config.toml
n_layer = 14
d_model = 384
n_head = 6
n_kv_head = 6
head_dim = 32
d_mlp = 1536
vocab_size = 10860
activation = "tanh_gelu"
norm = "layernorm"
norm_place = "pre"
norm_eps = 1e-05
positions = "learned"
qk_norm = false
attn_scale = 0.177
bias = "all"
tie_embeddings = false
parallel_block = false
init = "normal"
init_std_qkv = 0.0182
init_std_o = 0.0182
init_std_up = 0.0182
init_std_down = 0.0
optimizer = "muon_variant"
lr = 0.00574
lr_mult_o = 3.0
lr_mult_up = 0.713
beta1 = 0.95
lr_head = 0.00823
warmup_steps = 200
schedule = "wsd"
decay_fraction = 0.947
decay_shape = "sqrt"
final_lr_fraction = 0.1
batch_tokens = 131072
seq_len = 1024
doc_mask = true
train_tokens = 608300000
steps = 4641
dataset = "wikipedia_en"
MLP neurons of a small language model. Each row is named by its layer, matrix (up: input weights) and neuron, and shows model dimensions 240-335. Each number is 200 + 40 x the weight over its row's rms, rounded and kept within 0 to 999.
After each neuron's rows, "fires after" lists the tokens most often just before its 100 highest values on Wikipedia text that the model never trained on. A number after a token or word is its count.

L8.up420,210,128,208,228,267,168,194,248,212,189,192,215,210,231,226,250,203,271,265,183,236,164,288,177,153,227,221,233,163,145,217,172,222,263,174,190,187,230,177,152,146,278,245,181,181,165,251,180,197,196,117,195,234,203,203,155,134,197,191,182,200,189,220,210,249,197,194,189,143,152,247,259,222,174,181,141,172,172,204,157,267,224,151,173,221,178,199,209,203,257,224,183,99,203,225,218
fires after: " a" 26, " one" 18, " A" 9, " some" 6, " the" 4

L6.up326,237,321,179,216,141,223,152,153,208,165,142,157,241,180,176,192,170,189,131,177,221,199,194,149,232,137,235,230,236,254,172,222,247,213,192,194,197,185,147,162,142,179,174,180,215,211,190,165,170,218,265,228,285,186,201,202,240,206,247,165,145,221,219,170,178,134,212,149,238,189,192,190,258,180,221,202,180,266,208,188,201,218,218,180,228,211,257,161,217,228,197,175,174,214,131,172
fires after: "|" 42, " |" 17, "=" 5, " @" 5

L6.up673,85,163,227,139,146,195,249,143,133,219,212,150,196,133,176,226,200,201,161,210,190,217,204,185,193,220,192,249,195,129,174,233,186,182,212,158,128,166,191,218,175,223,157,151,139,217,211,228,196,156,196,217,186,214,252,229,271,201,197,203,214,225,174,215,158,205,192,179,187,276,220,144,215,203,115,242,181,221,214,181,205,206,181,162,173,246,164,162,187,154,145,217,221,202,197,231
fires after: "\n" 26, "|" 17, " (" 6, "===" 6

L6.up558,195,217,267,247,232,191,153,220,213,250,182,174,179,206,235,189,218,234,189,226,160,244,216,191,218,211,181,200,211,150,128,238,220,189,163,240,273,194,260,249,132,156,163,202,200,244,197,195,192,136,237,198,227,239,134,189,215,202,223,198,185,227,281,153,178,199,186,204,174,186,161,187,203,173,196,196,206,195,228,240,235,239,192,263,251,190,181,236,217,275,186,238,167,186,221,185
fires after: " 0" 26, " |" 24, " " 15, "+0" 5

L2.up143,116,165,178,229,213,265,166,192,182,238,241,178,117,232,182,179,250,120,212,293,185,204,122,286,113,180,179,108,302,178,215,263,208,193,181,147,202,233,113,170,145,176,273,223,219,279,174,241,197,213,222,151,204,232,212,193,218,206,178,208,170,206,242,179,217,134,216,222,236,135,148,228,167,258,213,245,185,164,199,166,235,217,202,220,216,226,104,187,168,199,229,169,196,178,171,259
fires after: "\n" 38, " /" 9, "ia" 4

L8.up122,187,196,268,222,248,218,162,289,184,212,265,151,229,154,221,189,275,174,215,265,134,201,184,229,258,210,141,161,224,186,222,177,195,209,177,178,127,110,177,174,116,170,181,209,183,297,153,143,206,136,205,223,261,237,143,141,226,164,185,228,180,196,219,159,296,222,254,93,160,233,201,162,197,303,154,183,158,200,232,198,178,235,197,180,208,248,252,184,188,228,204,119,224,271,118,206
fires after: " |" 54, "\n" 7

L3.up211,143,126,144,178,190,173,200,244,158,161,199,218,206,196,216,187,247,174,156,182,221,129,214,290,98,152,241,210,178,114,218,204,125,159,179,158,255,288,254,238,179,270,252,161,143,147,133,237,270,243,183,160,145,184,123,184,217,228,213,257,240,238,223,178,259,134,199,151,267,136,185,240,243,206,221,219,195,182,165,164,181,289,208,190,192,192,213,194,246,216,240,248,161,192,203,167
fires after: " |" 34, "\n" 6, " March" 5, " December" 4, " November" 4, " June" 4

L8.up205,155,182,203,176,258,208,193,262,226,156,190,124,203,218,168,286,240,193,200,251,164,197,237,220,208,147,200,226,203,127,183,221,205,214,194,182,205,250,267,245,171,152,162,192,128,203,141,172,215,206,228,214,209,252,189,212,179,211,181,199,99,227,244,119,158,191,224,232,198,210,211,266,265,210,141,237,174,180,270,166,186,178,229,195,199,186,235,197,137,235,182,227,228,270,180,138
fires after: " |" 34, " the" 20, "):" 5, " details" 5, " —;" 5

L6.up1289,166,155,149,194,262,229,245,184,223,207,278,172,213,148,224,159,201,169,199,252,174,235,239,121,227,200,139,245,204,203,196,208,189,152,257,130,187,186,132,270,240,210,216,168,256,191,192,143,250,225,216,241,170,251,229,173,242,224,216,234,217,263,198,198,163,167,161,182,232,197,147,217,218,184,172,194,151,232,265,188,246,185,228,193,203,172,154,234,240,262,212,206,241,229,205,146
fires after: "|" 27, "-" 16, "\n" 7, "w" 5, " |" 5, " $" 4

L3.up1335,249,205,180,215,137,263,252,238,207,279,195,137,224,236,163,278,162,163,170,149,135,193,187,149,190,130,176,256,196,210,188,211,215,178,212,87,224,167,204,221,175,219,183,199,283,209,210,194,215,190,197,103,205,211,156,182,234,271,242,199,149,263,249,201,215,249,178,218,227,273,122,191,223,156,187,156,184,276,211,195,241,223,193,200,159,210,201,162,164,198,232,236,164,219,144,212
fires after: " |" 38, "|" 21, "\n" 5

L8.up290,245,163,213,190,193,243,181,161,232,207,204,149,159,199,163,179,182,222,147,219,227,161,253,227,141,158,309,185,211,198,156,212,162,146,213,229,209,156,201,268,166,225,160,187,219,200,196,208,165,287,226,186,254,220,202,177,271,265,198,214,245,189,192,168,247,235,222,216,203,162,179,177,215,213,178,203,241,224,178,181,159,221,212,179,265,188,140,153,280,248,124,207,212,261,210,188
fires after: " [" 18, "/" 12, "-" 7, " \"" 5, "\"" 5, " '" 5

L6.up550,199,203,232,166,161,221,198,190,177,190,162,167,193,253,202,243,253,227,205,266,206,169,149,208,185,175,300,204,218,162,213,174,132,165,206,141,153,286,202,179,187,202,199,162,248,174,182,210,156,208,143,185,212,229,200,207,192,265,242,201,242,220,210,224,237,220,221,224,226,185,171,219,186,127,174,228,198,240,234,222,210,143,167,199,190,264,211,164,143,237,164,156,252,162,215,230
fires after: " the" 55, " The" 13, "'s" 4

L8.up1200,26,225,244,209,181,201,200,206,193,152,134,146,235,196,244,183,153,208,237,217,153,209,177,186,254,237,236,243,127,188,184,219,188,234,196,230,214,241,171,215,167,166,141,102,146,203,261,252,225,235,230,114,221,154,192,215,210,214,218,185,211,173,222,205,155,213,179,141,151,211,171,215,216,237,210,220,260,185,155,105,208,147,181,154,193,173,159,287,164,250,229,212,218,193,231,197
fires after: " |" 45, " of" 6, "A" 4, " In" 4

L8.up86,96,145,150,176,267,191,232,195,219,231,226,197,189,201,225,192,249,229,130,167,186,196,226,180,179,224,176,182,248,255,293,227,227,245,230,149,198,159,279,196,174,234,236,202,245,154,166,216,273,229,226,150,187,223,198,219,154,176,252,267,248,212,202,193,227,165,158,203,146,271,212,205,222,144,197,220,231,181,162,214,200,224,252,186,125,199,249,178,148,290,242,129,243,124,221,202
fires after: " the" 47, "The" 4, " a" 4

L6.up355,202,184,175,276,179,170,211,125,189,219,176,141,179,211,250,288,200,107,180,199,149,195,240,126,168,271,209,198,174,182,210,223,111,129,238,192,182,169,228,239,198,267,116,198,211,199,191,178,239,185,200,209,193,214,177,213,167,204,211,261,237,196,244,232,181,175,186,104,198,182,165,189,298,195,154,235,169,215,183,73,180,158,227,176,177,213,210,51,260,200,162,217,233,137,236,195
fires after: "\n" 32, " \"" 17, " (" 7, "w" 5

L8.up90,144,244,183,211,207,196,255,170,195,140,138,182,182,230,231,229,245,226,296,204,222,178,162,157,229,144,213,260,197,190,242,195,147,187,222,186,191,213,102,166,224,151,177,211,223,206,170,304,132,201,207,169,156,150,115,189,225,237,279,175,146,167,192,141,186,245,142,257,188,179,206,157,210,168,172,177,168,225,245,219,187,162,193,178,181,218,254,224,201,170,183,158,216,183,155,280
fires after: " the" 32, " The" 9, " H;" 7, " H" 6, " A;" 5

L6.up1025,188,209,224,227,142,218,253,166,166,218,216,175,214,169,193,221,199,186,221,114,164,166,196,273,262,233,156,167,234,141,230,168,278,165,118,181,192,299,240,190,173,160,160,170,223,204,215,156,175,190,177,257,182,174,198,223,234,186,222,216,228,154,176,253,248,162,244,224,259,151,199,297,138,172,221,189,254,226,220,189,250,199,168,275,137,169,176,145,256,214,242,179,172,360,210,150
fires after: " the" 39, " in" 12, " a" 4

L6.up118,174,164,198,209,151,220,228,127,223,220,236,198,216,233,194,205,210,158,168,230,127,226,158,214,116,144,209,279,146,193,200,223,180,228,207,131,164,158,225,137,203,211,211,271,133,168,194,236,233,228,199,180,274,242,182,145,218,180,177,161,183,226,214,221,135,211,200,203,228,197,140,190,215,177,99,192,196,163,138,176,223,191,190,181,278,243,192,120,230,162,261,232,246,190,216,230
fires after: "\n" 64, "|" 10, " (" 5

L6.up764,141,148,245,217,188,159,203,176,266,192,154,243,240,248,210,210,223,153,222,204,210,163,158,222,216,210,254,174,197,133,188,210,256,217,191,227,209,257,199,255,161,145,192,164,147,198,157,227,146,175,148,231,182,242,152,248,172,216,237,206,293,114,205,233,123,156,282,189,199,76,242,217,216,173,222,178,214,224,256,204,183,195,254,217,201,158,128,221,226,146,129,218,190,211,230,152
fires after: " |" 40, " 0" 7, " 0;" 4, ";" 4

L6.up812,191,174,186,220,202,180,188,236,179,104,142,196,195,150,182,175,185,221,216,256,193,258,185,214,203,249,197,172,218,174,195,193,151,176,166,178,199,184,139,217,193,188,235,218,231,224,229,245,222,216,231,166,164,266,238,266,223,178,241,227,187,222,235,129,197,266,219,228,193,149,206,202,239,161,222,156,200,199,190,209,179,140,142,239,143,203,212,187,254,210,128,185,171,232,200,152
fires after: " |" 51, ":" 6, " Act" 4, " +" 4

L8.up575,145,155,244,210,193,167,153,259,290,222,223,216,222,288,251,173,177,176,192,219,147,252,207,228,162,237,168,218,191,146,213,170,190,179,194,169,181,225,211,110,171,258,232,194,256,98,168,280,206,152,225,167,193,230,241,273,276,153,272,164,177,292,231,167,177,179,125,215,275,214,156,189,207,218,231,182,162,203,190,206,161,175,226,122,246,214,215,168,168,172,232,174,209,240,203,276
fires after: " the" 49, " a" 7, " an" 7, " A" 4, " The" 4

L8.up414,184,188,161,179,161,181,226,208,124,213,226,218,233,259,207,248,295,256,216,175,196,238,146,253,184,241,216,132,248,142,243,128,150,142,184,173,167,246,216,110,191,202,159,188,222,166,218,194,211,195,175,200,247,215,188,200,228,215,230,239,208,175,221,198,248,151,142,187,135,180,237,138,276,216,232,249,204,195,210,210,215,272,200,234,147,199,224,151,147,191,206,168,173,214,206,236
fires after: " the" 36, " E" 8, " of" 8, " mid" 5, " early" 5, " after" 4

L3.up255,223,199,207,153,146,240,206,225,202,201,197,237,197,249,150,202,231,155,173,155,207,236,117,243,207,250,169,213,174,155,187,166,146,123,329,185,150,230,178,194,241,235,291,116,176,191,204,204,240,232,244,112,196,210,201,112,181,190,172,206,184,157,225,149,293,160,185,236,182,133,195,253,208,232,161,231,149,201,203,197,178,204,207,171,178,225,130,196,253,202,242,233,149,159,183,217
fires after: " |" 44, "|" 8, "–3" 4

L6.up405,153,209,251,271,183,184,73,203,246,177,208,234,237,220,214,202,246,117,231,208,177,218,207,217,139,142,249,173,177,188,241,146,190,182,203,256,206,233,162,206,208,204,168,173,242,307,222,249,193,201,229,256,240,227,181,201,257,226,197,179,181,171,189,135,186,132,246,232,182,197,192,260,293,187,182,142,171,332,159,161,239,206,178,213,169,187,213,147,142,167,250,234,208,231,197,206
fires after: " |" 34, ";" 10, " 8;" 4, " 7;" 4, " 2;" 4

L6.up374,211,193,211,210,224,306,191,159,231,245,196,186,183,175,225,221,150,154,207,211,149,249,174,252,208,182,129,209,197,179,200,199,153,176,221,150,188,196,215,161,220,220,219,155,247,199,194,265,268,174,263,226,126,186,217,192,285,230,162,201,182,203,184,143,219,138,261,192,245,177,185,261,186,160,108,173,199,195,235,269,169,251,187,263,124,191,209,215,237,189,196,131,242,193,208,166
fires after: " |" 27, " the" 17, " was" 7

L8.up5,225,251,172,164,228,182,171,182,222,219,219,239,224,244,177,198,186,292,222,193,214,181,155,267,225,259,146,225,191,237,193,177,224,183,176,255,162,197,294,178,235,192,240,187,236,244,252,227,263,161,160,173,183,238,254,235,221,171,167,178,218,138,177,190,201,169,215,202,205,122,246,227,153,183,145,196,209,195,205,298,158,187,126,211,223,200,203,205,232,171,261,221,155,204,150,183
fires after: " |" 48, ":" 6

L6.up1069,250,171,224,256,132,219,185,259,198,248,217,243,171,202,162,224,186,177,232,190,112,188,181,200,181,221,220,219,188,161,158,176,185,228,176,131,189,165,198,139,122,157,206,196,172,216,214,246,279,98,189,217,207,205,270,216,225,210,220,162,233,219,198,233,205,161,143,206,241,224,179,191,204,193,222,177,294,195,203,209,186,173,136,222,179,189,204,111,230,190,242,212,216,175,229,161
fires after: "\n" 43, "|" 6, "-" 5, " a" 4

L2.up62,166,249,247,254,65,254,242,182,201,163,266,197,208,143,223,270,176,169,182,204,204,206,79,148,176,196,183,237,165,224,175,161,224,175,231,202,222,170,171,135,179,215,162,183,196,214,178,182,190,131,163,201,219,242,237,228,218,212,187,164,231,179,164,206,289,279,188,252,253,206,274,142,171,242,196,208,227,163,178,145,285,182,193,109,253,168,188,189,122,155,222,220,145,118,167,254
fires after: " |" 62, "\n" 6, "|" 5

L8.up1230,177,209,220,194,165,174,224,213,233,165,220,192,211,234,224,201,157,199,285,263,172,248,202,272,157,211,180,171,145,196,267,211,151,165,193,115,211,156,173,213,128,268,208,171,239,199,272,222,191,297,269,205,215,215,156,221,224,167,153,158,214,170,197,196,182,251,144,172,207,147,180,272,264,197,254,117,200,193,220,221,231,171,183,167,222,219,216,233,90,207,209,263,146,227,204,186
fires after: " the" 57, " and" 9, " in" 4, " The" 4

L6.up178,187,124,229,161,184,270,178,218,183,208,265,147,188,230,166,207,152,129,232,188,220,233,252,201,156,218,302,237,204,185,135,157,201,108,313,172,148,176,214,94,224,217,66,193,208,195,173,212,156,142,243,307,214,184,207,206,254,293,226,247,200,223,164,217,164,165,220,206,189,189,279,220,230,176,147,186,236,172,231,161,143,237,180,113,240,216,158,141,178,236,181,167,218,191,266,205
fires after: "\n" 22, " (" 11, " \"" 9, "(" 7, "|" 6, " '" 4

L8.up693,189,197,215,282,219,165,100,233,230,247,193,212,210,149,106,161,208,197,210,231,243,161,190,173,253,188,224,250,257,172,237,205,220,125,175,174,168,272,242,192,237,274,180,242,109,250,188,177,181,205,159,245,183,213,173,204,296,175,135,187,174,168,208,241,144,204,175,194,238,225,144,208,332,172,227,217,195,267,179,209,269,140,177,249,204,174,233,244,223,230,236,211,109,184,195,127
fires after: " |" 45, " of" 10, "," 8, " in" 5

L6.up1524,147,245,196,211,243,282,171,254,233,185,272,226,151,245,197,230,172,162,201,220,204,165,153,216,165,234,139,144,199,123,327,205,180,185,221,166,209,316,115,202,222,198,253,188,221,152,185,222,163,199,185,161,153,214,177,231,199,174,229,211,182,164,200,208,256,164,164,171,237,148,148,211,250,250,171,260,210,121,218,257,225,246,198,176,233,180,200,218,234,195,245,168,164,248,127,158
fires after: " the" 49, " The" 10, "The" 4

L2.up304,279,277,156,208,148,194,199,205,240,200,114,213,184,178,221,315,207,106,192,203,81,194,258,297,179,128,225,218,234,255,191,163,210,124,186,184,176,166,172,153,169,198,205,192,237,185,236,238,202,183,209,162,248,172,166,183,195,285,231,194,199,169,220,154,236,182,225,275,305,237,196,218,118,210,168,141,148,296,215,257,253,228,186,183,212,198,167,179,153,218,238,127,91,240,200,247
fires after: "\n" 25, "|" 17, " |" 9, "." 8, " S" 5

L3.up266,275,216,297,295,249,182,189,338,188,283,187,218,189,225,143,184,165,139,160,149,231,161,191,259,138,204,112,205,151,164,186,193,242,158,288,129,221,281,268,144,176,250,193,196,220,160,207,198,167,119,195,127,171,153,168,196,269,227,162,99,196,218,173,196,226,265,195,242,190,195,147,229,353,260,116,209,207,192,234,195,213,215,187,254,142,226,267,220,220,167,164,164,225,173,225,251
fires after: " |" 44, ";" 8

L6.up497,202,133,221,161,229,228,220,247,154,226,50,211,184,202,127,207,225,170,200,230,180,231,193,234,232,186,191,260,197,184,192,111,204,180,226,180,166,183,168,176,251,180,152,185,251,192,206,125,107,214,183,199,175,204,179,169,194,220,216,272,171,212,219,153,129,289,136,250,282,239,189,250,158,195,249,167,188,203,141,191,189,244,218,229,233,247,169,151,240,202,218,259,163,155,136,96
fires after: " |" 43, " Qualification" 9, ":" 6, " :" 5, " number" 5

L6.up1015,162,250,181,202,234,138,281,237,204,187,181,249,235,210,230,219,174,186,151,223,240,240,201,233,179,193,194,156,176,171,186,241,112,176,138,158,265,208,226,246,207,184,137,157,279,178,249,275,181,175,220,323,162,183,106,166,267,246,152,219,185,212,156,225,172,238,112,154,205,199,217,262,178,243,245,186,172,193,166,255,141,256,181,236,205,202,244,144,273,208,195,245,189,167,181,217
fires after: " the" 36, " a" 10, " The" 9

L6.up368,180,190,239,185,139,172,177,207,199,176,226,157,207,195,232,226,205,215,160,208,156,221,150,175,124,188,208,210,137,207,197,243,180,180,188,179,216,172,160,184,175,184,149,200,168,195,139,188,238,154,220,103,198,153,186,160,227,111,149,190,205,187,277,199,117,184,170,217,223,138,132,177,153,242,203,194,209,215,265,158,215,195,158,152,144,202,192,270,196,174,159,158,188,150,166,192
fires after: " |" 58, ";" 4

L3.up27,129,195,234,277,212,207,211,201,209,236,227,241,129,226,270,196,198,192,209,197,191,269,230,207,121,160,258,155,184,178,236,229,199,213,189,169,207,166,195,208,226,145,186,124,258,153,189,232,131,205,200,197,239,150,209,158,298,186,222,178,222,229,200,149,236,224,209,244,183,209,168,195,253,258,204,218,129,191,72,171,180,176,254,220,127,263,233,103,264,216,214,128,199,160,190,247
fires after: " |" 44, "|" 11, " World" 5

L3.up49,165,224,190,191,151,201,171,175,151,276,256,213,192,203,207,271,244,185,201,155,124,258,208,309,149,232,226,134,175,231,172,172,182,195,237,271,185,233,230,253,174,239,201,226,201,233,217,171,211,178,250,201,218,184,149,153,214,124,212,239,233,114,204,236,186,160,223,225,226,227,170,207,201,183,199,205,116,187,234,182,256,214,205,212,256,209,186,247,172,242,252,203,213,137,207,262
fires after: " |" 29, ";" 10, " Total" 7, "D" 4

L6.up777,172,208,224,154,222,218,219,219,228,217,187,187,206,172,251,192,208,249,215,226,170,207,227,218,223,212,147,130,202,181,245,244,148,172,185,198,205,199,108,154,204,250,172,148,174,180,222,202,175,186,216,187,144,204,169,154,290,169,242,179,164,203,141,208,183,223,181,210,155,217,219,225,221,251,170,198,206,205,230,156,160,202,152,279,201,142,154,126,203,182,266,199,209,250,195,194
fires after: " the" 64, " The" 14, " \"The" 8, "The" 6

L3.up1348,109,224,266,146,140,176,244,207,250,142,273,188,264,234,171,250,193,233,239,233,196,267,230,183,210,226,171,187,224,165,178,132,214,221,274,215,258,248,186,159,236,168,108,198,175,158,258,192,250,140,217,235,184,179,169,203,233,273,184,182,191,181,205,170,185,191,217,216,202,175,157,249,174,226,209,186,125,267,145,241,172,200,171,254,194,239,217,120,249,191,200,257,191,204,158,190
fires after: " |" 23, "|" 17, " L" 9, " W" 6, " the" 5

L6.up493,139,216,191,214,185,212,172,190,260,217,216,177,254,204,185,239,138,157,222,210,228,210,126,140,201,193,247,166,179,117,172,172,186,182,222,177,231,172,239,188,245,201,203,169,227,198,173,201,211,182,224,256,221,156,226,197,219,242,185,192,172,208,128,132,154,153,258,247,282,192,152,217,214,165,176,278,221,224,190,141,138,231,107,241,261,220,208,121,220,261,176,245,205,286,212,238
fires after: "|" 28, " In" 14, "In" 10

L8.up820,248,216,162,224,219,183,221,205,224,137,145,117,164,164,185,176,214,236,266,167,178,155,324,202,293,202,167,239,169,218,182,172,177,198,182,129,136,205,148,186,171,185,192,197,256,199,192,183,222,208,207,188,294,156,196,134,207,205,304,148,165,230,141,224,204,197,200,212,266,181,247,158,216,235,221,157,187,201,169,207,225,237,254,201,168,199,156,231,156,204,163,186,221,299,317,230
fires after: " and" 45, " or" 9, " then" 4

L8.up1222,258,187,224,221,187,175,227,223,217,250,167,210,243,253,144,112,230,184,227,198,206,197,192,167,189,148,261,165,236,148,132,199,214,209,311,183,207,143,219,140,213,228,151,174,231,311,238,177,173,214,185,244,188,227,117,190,215,140,227,233,133,215,158,175,194,236,154,173,140,190,165,157,224,125,182,182,160,119,169,234,181,217,164,147,159,207,174,163,188,180,163,195,181,236,140,217
fires after: " (" 21, " \"" 17, "/" 10, "-" 9, "\n" 8

L8.up621,195,241,167,170,202,159,279,185,161,185,231,201,207,203,232,184,225,247,134,185,156,242,209,165,188,141,251,209,167,232,216,185,182,255,170,207,226,179,205,192,181,171,215,249,129,182,170,164,137,221,236,106,293,173,209,155,220,211,200,163,204,143,189,226,166,167,278,229,220,211,131,185,153,231,189,214,123,232,215,242,185,173,220,161,237,194,199,183,225,191,229,191,216,250,269,153
fires after: " K" 23, " al" 11, " at" 7, " Al" 6, " Kir" 5, " Y" 5

L8.up280,167,217,202,174,199,180,140,179,211,192,180,204,201,184,160,181,226,185,143,163,159,160,222,282,200,206,253,231,221,150,141,259,206,276,126,234,238,210,186,149,174,199,184,209,206,187,132,175,267,177,191,199,175,176,189,153,225,201,242,170,193,202,214,193,223,220,240,128,188,214,191,223,232,229,169,215,209,231,168,227,168,227,220,215,187,206,240,226,273,168,196,150,175,220,222,159
fires after: " |" 31, " 2" 12, " 1" 9, " 4" 4, " 3" 4, " " 4

L6.up1080,168,256,252,233,199,283,200,208,195,170,198,195,239,220,165,237,232,185,251,199,172,297,227,139,113,195,235,169,243,167,236,244,241,101,192,149,202,287,173,148,215,171,205,184,172,147,159,224,230,226,202,234,207,188,200,202,183,228,212,174,169,234,156,174,149,238,167,238,227,187,193,204,251,197,133,174,141,286,116,182,234,172,263,223,162,195,238,177,143,161,179,162,185,137,209,253
fires after: " the" 34, "|" 31, " The" 9, "The" 6

L8.up1291,116,182,176,222,281,239,190,239,234,211,213,231,194,207,226,176,235,195,143,166,303,287,206,251,179,142,178,177,281,219,192,225,233,124,178,204,203,143,191,176,173,209,181,128,232,221,184,239,191,220,164,248,179,249,187,196,240,164,227,196,219,221,149,232,226,165,138,189,184,178,181,189,152,258,187,232,177,340,206,196,193,231,223,232,215,167,311,165,254,168,167,216,172,240,255,149
fires after: " " 30, " the" 16, " a" 6, "\n" 6

L2.up478,214,217,204,247,239,164,160,204,156,211,140,218,177,239,205,173,177,196,127,164,120,207,234,231,196,157,189,171,178,190,195,225,243,152,225,146,183,173,153,219,248,221,236,204,180,160,206,135,187,233,234,134,248,194,217,209,152,207,230,154,141,251,264,128,222,232,218,155,170,151,143,196,259,191,229,183,232,263,236,159,192,179,188,162,222,246,247,184,202,208,219,149,238,219,176,164
fires after: " |" 32, "|" 12, " UEFA" 5, " releg" 5

L8.up255,223,123,217,252,218,127,194,248,229,259,258,196,276,236,156,134,142,207,161,265,254,207,171,214,230,188,189,296,179,249,248,188,208,208,243,199,206,179,193,169,251,231,201,183,241,152,215,210,152,193,190,203,290,192,231,151,228,192,194,152,140,243,184,155,163,184,152,234,239,170,159,150,202,184,204,124,231,225,180,191,212,200,165,221,200,251,214,199,292,180,195,235,173,166,172,214
fires after: " was" 50, " is" 11, " be" 4, " been" 4

L3.up1408,196,194,234,202,129,167,127,215,225,227,175,214,239,275,168,239,202,175,239,160,72,228,236,193,182,236,200,141,196,276,179,194,244,156,173,196,132,236,172,162,204,320,264,214,217,167,185,204,170,244,197,150,164,174,224,197,213,227,179,192,165,259,203,203,197,183,259,167,210,158,153,227,160,264,227,183,228,240,181,219,209,231,220,202,177,201,223,226,228,205,150,186,161,218,142,149
fires after: " |" 46, "|" 10

L8.up559,74,237,194,229,147,189,214,210,147,221,236,127,180,193,253,182,249,187,214,233,139,200,239,244,168,239,213,213,183,105,265,199,128,139,252,186,191,241,161,111,160,203,183,179,178,159,193,262,246,216,253,130,196,192,217,121,191,170,219,229,174,182,196,231,212,222,163,177,174,209,178,222,262,200,254,270,114,199,198,151,196,150,208,148,165,195,228,131,186,179,251,176,149,164,213,175
fires after: " the" 29, " The" 14, " a" 13, " A" 9, "The" 9, " of" 6

L3.up564,143,175,204,287,186,218,194,173,168,193,177,192,132,149,119,212,134,182,198,262,140,170,174,232,111,218,160,232,160,184,186,216,215,163,176,187,173,160,152,159,112,176,233,199,181,162,261,240,182,199,99,204,207,234,194,224,237,182,153,181,268,219,217,171,186,220,131,184,229,179,148,203,200,194,174,221,221,229,153,277,184,170,250,222,188,207,222,183,220,167,177,192,149,228,180,175
fires after: " |" 43, "|" 9

L6.up748,209,94,206,160,212,172,231,199,185,222,197,254,210,248,189,249,204,166,276,224,211,178,155,171,242,201,222,209,261,211,205,163,254,195,278,197,205,283,211,214,199,220,220,229,261,189,233,237,189,204,273,233,131,210,127,220,234,196,189,276,227,179,244,176,170,236,182,219,258,208,168,197,214,193,223,149,166,191,224,252,154,231,190,199,156,171,145,154,209,271,216,176,161,209,130,132
fires after: " |" 34, ";" 6, "D" 4, " \\" 4, "rang" 4

L6.up85,206,210,137,166,238,225,234,216,247,232,258,202,148,250,230,219,189,240,223,228,181,166,128,235,254,171,234,142,241,200,241,236,128,219,207,259,247,176,169,177,152,309,264,202,186,216,184,291,210,220,238,154,177,212,169,210,220,187,167,213,222,110,145,201,222,136,195,192,140,202,225,149,229,203,193,267,187,217,244,229,208,240,187,203,194,182,173,173,286,281,190,164,212,216,159,248
fires after: " the" 78, " The" 4

L6.up398,140,124,127,200,206,185,219,237,224,251,280,197,259,199,151,188,182,170,181,191,190,292,196,186,200,185,200,180,229,209,249,213,200,194,134,243,162,166,200,189,209,229,230,108,180,221,209,218,251,117,198,224,145,214,208,195,169,213,291,139,201,258,183,126,158,204,159,176,183,224,150,235,190,230,223,208,247,219,154,201,172,235,197,286,168,219,201,238,233,190,123,187,115,198,224,155
fires after: " a" 33, " was" 18, " were" 5

L8.up1396,156,255,163,177,222,231,156,200,235,224,161,231,210,159,171,180,165,243,189,166,229,249,224,173,282,254,236,177,148,228,176,165,246,229,200,244,216,160,250,185,72,208,172,189,175,158,212,197,162,192,265,178,267,191,235,170,201,196,196,196,222,193,252,217,172,189,204,193,130,200,205,127,253,201,202,157,206,222,219,169,230,231,195,229,229,253,199,215,174,227,206,190,188,123,283,200
fires after: " |" 32, " of" 12, " at" 8, " by" 8

L8.up437,132,209,220,250,210,225,167,279,192,153,157,79,180,182,262,228,251,269,173,227,166,201,232,187,202,246,154,175,199,259,175,250,259,146,236,202,215,173,226,212,197,192,217,202,153,222,239,134,236,266,149,209,149,226,194,202,224,216,203,191,224,149,244,229,199,186,199,154,198,266,181,171,220,173,229,223,208,185,258,191,215,227,195,184,137,172,232,184,206,218,184,168,200,235,233,214
fires after: " the" 31, " of" 11, " |" 9, " S" 7, " Minister" 4

L8.up32,204,199,152,105,217,153,235,144,123,138,206,268,228,157,208,132,166,210,273,229,257,151,209,211,231,276,165,228,282,187,232,179,158,263,191,199,160,267,230,164,225,231,216,170,163,264,261,188,224,232,150,173,181,200,178,156,230,203,194,270,189,207,182,222,190,206,190,201,230,139,137,155,219,225,187,155,213,177,231,159,225,192,247,205,154,183,158,184,129,203,248,244,185,153,181,256
fires after: " the" 30, " and" 17, " or" 6, " a" 4